Part of a small language model's weights: width 160, rotary positions.
MLP neurons of a small language model. Each row is named by its layer, matrix (up: input weights) and neuron, and shows model dimensions 0-159. Each number is 500 + 50 x the weight over its row's rms, rounded and kept within 0 to 999. Numbers have three digits each.
After each neuron's rows, "fires on" lists the tokens most often at its 100 highest values on Wikipedia text that the model never trained on; "fires in" lists the words (lower case) most often at its 100 highest values on Wikipedia text that the model never trained on.

L3.up582:534474481508633551487527565501499463518493606482495428596482437501688545484495475599594461496450467485411483513512618500454449501460534525489512504519475565535536460488455471423446529522539442448509459429435433578455463537510429524501498464528489544493500482486618484573482427491410514498507511474433481477563462539504385552505537449506421495563502573589527499528552467366427462468463509532517494488480515553412464531562588473435484402488480520532520500546437483457467508557466477
fires on: " to", "t"
fires in: "to", "t", "it"

L5.up547:553557522532512622505465425444448468440513474480552404578428387509484554521566489577451458422414521479436507534492453528495434422486480413496567517572461481561458511495422562511399556452596486478455453490552491483504450480470564613467416488517550509549393458478580443528446461477559487455423595470497486504525472558511548406442491421534421492512481553517445471482504483607539428540464449542516555478504494559445424499507547456508537484553439471464449444441523476455534480425477478
fires on: " an", "ton", "th", "ff", " An"
fires in: "an", "antonio", "affairs", "annual", "only"

L3.up275:554500521559601447449525530476465535493460519530554509494461453465566508506509491534461474494441544542505499480475457572486409570478445585480507462478461543498427525397503489444513466549510566504442531395446559609574474552538450408469449509497503430551472471394515426583533572494528467458551582405453505477515536462487475508474473358567509390567511530524509435582467526547494476389492483515506463380466517484479460505501432459465526529487518595429540498510429634501581495421480493
fires on: " his", "t", "ol", "e", "vel", " their"
fires in: "his", "its", "their", "it"

L5.up379:534450506557560521529590558507392500418551575520484529511501462575434564592478493545520567567496569446451579495446468560494531523471586475530532502508437603460470515377459496495487482492528534499515497511476488443479515509414523525409541496609515537588552479397523514489567379527436456545469487550485473494517381469603466503496519499577535541468532500485482481523600429604371574509463479499463541462494417514454436529461462495486424553576482479499538585446438526488557521512504479
fires on: " and", "ck", "op", "ke"
fires in: "and", "troops"

L5.up593:538412495538514564468419470399490527429583462479497496508555559469471423508531564548471510556420462517485540525518497544504510550554380437488456575519412455592545415499568500482544563491484512465504566518478479580596474537494448496454461487510504477602487538501538489553582477412415474419537482543498384519514496436530535515445466501597518547518384504583519500552460416416373486468495611541418444483464486539471453498559510453431499530482446477561465506497460463523429529446449447
fires on: "o", " The", "s", " no", "The"
fires in: "the", "none", "s", "episode", "no", "movement"

L7.up421:522456531525458558547491548469518533522538571476454490549587502521481524499483577549530540514467526489558473498402431494462454599504415504478509483485401436466517491582557475445471647589536477483514488519493506555514543483553447603455546463515526498572514566582496597493554473542504545529545508518549596481589424496427510511585411583572491382444450494461517448569537538462437451534486532485456428485489533432507482446494516515525368551375475510567421488540419503483434564497493507
fires on: " no", "c", " a", " the", " do"
fires in: "none", "the", "aircraft", "a", "no"

L7.up259:531472623544382666502502530430468494446573511495473453546504473471522552523480520604526421452519529428548477504505511545470502544528516419516519473576525521460533389527461529429450498443503514526376439536484439465502524563466421581518537453547541498507447537447475474527555521438488490539573461546502499502505518536466455525477532522510437489460487503523485518451558427472500552570545448620413446541433415556451420562552410466496418553567452542570455485532463501566572573452567522
fires on: " a", " the", " An", " career", "s", " an"
fires in: "a", "the", "an", "career", "s"

L2.up452:477508526535519417466502539515432481464533574460591518509460539503582556456542495543506512452494440578487582561466540482488486514555548435432610554539521501518515483515586518498474566482458480326488453508460585597465486437574410492499545541485492499556587500521433493595415377448475512559542486426529395472532487484551517567517515500530513470519471488501514624544570514468429388439491527540487376550498537465520523561459441458470473533560579523516487498556469495485607462510489502
fires on: "re", "er", "n", "us", "l", "o"
fires in: "there", "southern", "northern", "three", "therefore", "eastern"

L10.up161:472450435586460594505502411532533555523558508495558487587505389478525544467486470501467511395465540557594545553490425476463453613492521457485488552532490541536576435471484461455573552523498445532493416468437536426587484533529525562542585570423496454539511501461551419476496536465505485499632538435478511535464392495458453422553489596570443467546438560456531465499486492467571458521506572575449471491383545488446533471511486466518428485447443571527542526477452476466450488469579437
fires on: " was", " is", " As", " became", "o", "ed"
fires in: "was", "is", "became"

L8.up359:602471512483516488549514581458528570516473494508534469544398422511557492557508597548461531391450545618608468441523538465506525487476386463526474478401496416445563407535494531518526543461567473464478442514547456513535482585587397623496479548468524553450605424451537452437538563496486489513522523556423424480556482497515495602537496513529473509479424548543482481537478532490464561461503525490462542415485498513460441637495489479439487517483439543459506472624516486508472543536514493
fires on: " In", " the", "In", "w", " a"
fires in: "in", "the", "a", "two"

L7.up518:614505432520451565504596465568538522530508516516555500503509441423524437572473584544487498560501466509480427468524474485553537464427447541559547557458428517489580447440510602542459513473479464416401492533487532488469534587485536547518514465511504505538486464433512345534570448436466490438428552496393464535556446512496460526528449571593519453490545441434546454571532500532493515550481500611508438505485453518601564523523425392495414524509458567514523474610538523470471549494493579
fires on: " an", " the", "en", "em"
fires in: "an", "the", "international", "a"

L3.up131:474480537447548545491510520504465496519573576509500501517415494457532615404490509593549556487427426565532466456501463587520504459416533424543462502409451546532452444555491496425536512491520557514447395510396505537521414483452457641515464410518531485497565491471509431532527482529479460478578482520431432478407449538525445468448412527496500531581495581544513499462482480431463510544489539558529525450459455510542434469531513476492515614478440384565530469493412553447463455489415596
fires on: " from", " to"
fires in: "from", "to"

L2.up448:526498457413487522541377577570477478564520527411630493486488491447540560526530535458534585465473508655596537522603500547491464518441545532477505516507425613485510511557447516469466542474523488433577545523514454518467551457494440499508530570401587515496527475515454402511557408519544471420443533529551554525504470513508516491511457525547537508500523459565429511593530451449460446463501470532501584432558471469362470504498463483440509450582489576470480467550440587486428466555487531
fires on: " all", " of", " pre", " to"
fires in: "all", "of", "to"

L3.up550:507447522501542577512514551452502551470548541524503470494493539492558563469507648538466498506434431505502537460526481539618496503444501477448586566462449422470534570435514446508528526447510480423526472604487511543515502511599403585552494556439615512617582525570584467462453521479542546454518493551396501419540460544557460487527400525468519449508448533582507502548487468517406551448388502524481462441538470449461586599527532478519461494470511541529542436558504492525453584534449456
fires on: " in", " In"
fires in: "in", "increased"

L5.up89:539445423437508567589489573395445511505434558457493487615487442607465510573588498472553454446428488487477589548528458467548529511420444514520426525548457557578515424512485440490532558468546489448504451442393451533558483580436526525440527476580421539510426538591457558482542406568502465392562553538502385562581444499522451502487475548568438555536533473467483504509487530560425527450456517523473449487439532505526479454504531452520576491559537567528517458503515541465501472568506515
fires on: " the", "lic", "n", "p", "tra"
fires in: "the", "public", "uprising"

L10.up398:523429499567457575582470544497557550532581571502443582503456542552567521464527587477483440444470489536460494498655537530556494542559522515452518537462538606495517418491418564478561543419550544497426410466567551584610461582585555508518490503474518494470525485415519511482595538558528498467547454474466528450470416502453514453454448490472479533470479517423512392452496518536415455513481493478430395413488413513400538552526482516586516469554459413510487472485515515538497457484483479
fires on: " his", " was", " Pri", "ri", "et"
fires in: "his", "was", "get", "is", "are", "her"

L3.up56:414524571466497519488485510509394503491568504488538554530539531467531615520584581424504549496506453604425512516590413464486473539446484490517506668442406506426554430430447528497545513542471460513536438434513435449496491559584442559482526460542452568544465493393495438486581563438537497470571510536461445462465409511454509489524496483527465517537549563489500499529553557478482449480542510483574577555518518495473482458530458479523459527528499418494582364602414482455519540463554530
fires on: " of", "ing", " about", " to", " into", " as"
fires in: "of", "about", "to", "into", "as"

L5.up326:539486547472415557511466456439497510447538634490441524526494475497558470537488513543564523412435589619452530496580536487522548518492560460435467621432502536410611486384440494471485620509512510475582520536551512562591502446571517571450484525581458530498608599502542391520493546431490505437549503476466424520468452571501448599534457461522439483457425525470529463478515498506505441429473459503467467510474520463453491538523491472535512560510453505535406496485523428539495506462422549
fires on: " The", " first", "ent", "s", "se", " the"
fires in: "the", "first", "s", "subsequently", "these"

L5.up43:531510523536534548589595534561447445480514561501430510593510526522454514511489502495532454392542498643402556609433554456539484514442535442499492494490478561495505540471478503408393520465532418353614462586495488534445534541455556566460538512520409426522485553445389540542496450500518547532538558459471470513505516574588509469502451473526484527471491454528502409569510503461462481524517472426551600468505471451494413518467490431550481525444464478475558419468505448492437524515468583
fires on: " and", "q"
fires in: "and", "sq"

L3.up281:510558436556539534501499495462430545461551532501524447550500498611556508499537471487549453516537568693578557509403512484598429505418407522502458485437469487387455491530498602538519553411454449507485520494474474579445449431478539532476484546623532470547554568531434488504503440478521498474473486462509394510508403417451477512436425527532550493468498482561467479563579432482522500522484419510512527490393502472548401552437499467458499501506447577492535518574479463564546528467476532
fires on: " of", " near", " the", "n"
fires in: "of", "near", "the", "southern"

L7.up108:520410507526499448497497467480580507550502466476471493478536529551585486464526581621527424469395586515492537509478499545498417475493526443451545392477528564540563449511379454551474492485537467489523481503525518431516515528485491611404526507533480515483511555493469510429559487451484528467504598492542398526551414587615547489488415583540492560549454551489437482578493430486473449446439493597535533446489570552452515482529524442494546539464549574422559574537445568542553565542425563
fires on: " but", " which", "ally", "ly", " who", " first"
fires in: "but", "which", "who", "first", "eventually"

L5.up156:547442553460599499379487478466488540556505455424512452544496509402581541407519460518566523487485535526519543495452551534496483519448474443492584504497561596439472548547483464401538535464533564518491526501509518492425489510440524481463598541453525485504563473472500516554431437425385522519444575439496494505576488492525488603428501495446553501484477476552518486536552372488386457474353444557500466561497613619515553534479506466420416518544451488484468482521433472504544524514431492
fires on: "re", "y", "us", "ver", "ly"
fires in: "there", "they", "therefore", "only", "average", "census"

L2.up496:531467532630561543558468539501509465473459598470499506608528494379523527498454511598571494510490514474519525507460424516495478464535490533461480507453486454385380551458446439435404555438529474391554459483540472555457489524514491599464495527532435512475409540563439453543481477415477500497507516514435394494487496527547541436492473548551520436484535482519484528505449521485463486583374510590459454452443395520481442520478542403444439547416410451520474506492546517459594516481551495
fires on: "ing", " and", "ong", "o", "om"
fires in: "and", "singer", "singles", "song", "skiing"

L2.up181:525479530455525536480574466534500522393483457499503447491467485514536521449508497544453495483414440586515539564443500606552520520432441465466409541509452526522504485445461390445401554434487407416537525537529484570495520443581412444504577466533518434564527504523546472485621533547505486551521520551564541489561507461503516488451450448510508433529458467460453516513472541475482445428361563446455453501532535443518531444507497442540454559593388436500472497417518496518629565411451438
fires on: " his", "s", " its", "e", "x", " their"
fires in: "his", "its", "their", "three", "class"

L2.up233:587510559532438534576508505545571508544540472490499556517525541474417517439421544502476530463453568512434495470554528607500486513595483417442512556610506457480460373435485504555475554469556458575503562421522509519477364528599449546507492534511514492475495511527563415514481395533515469448419484499441519496428480584421427502582556527506488499498413510557491521566443551522502425539508499536575551524470472446534575526504436481559526543639572589480553425497478462485500479538442496
fires on: " World", " used", "d", "n", "in"
fires in: "world", "used", "bradley", "association"

L3.up122:558481514568474451480521476513513428521563588433565449600441500428578508496534553531498503494539520484450575493498534528532457517491486540511574480568556530507547516509444464500427563511508484426512426562550539579488385566487445538443403504543506575481483450488554433483388524538517508613485533510446487507477451487526514445540396472474477554488530583593489540600565534545395516546530566603466616487439508574474521549536547585404423532473458456538499530594434494511555527530493510
fires on: " and", " to"
fires in: "and", "to"

L7.up217:494493498544418453462409482527415539531542437457573504517543495491533493551522462462580520436489509509445481492564535501485489441392380430464518595461517518511545489546461536545425565469548484509464523452432466413476444486551611365462472525474438506611460427488588497373526437514449473406437478477555501452446492475423499434448499456515515505637571528445430506517507495466546467494536515521573506467422542459449478505552511513454567503480430518539409427501531530564411463520490474
fires on: " of", "ge", " de", "ue"
fires in: "of", "angeles", "de", "avenue"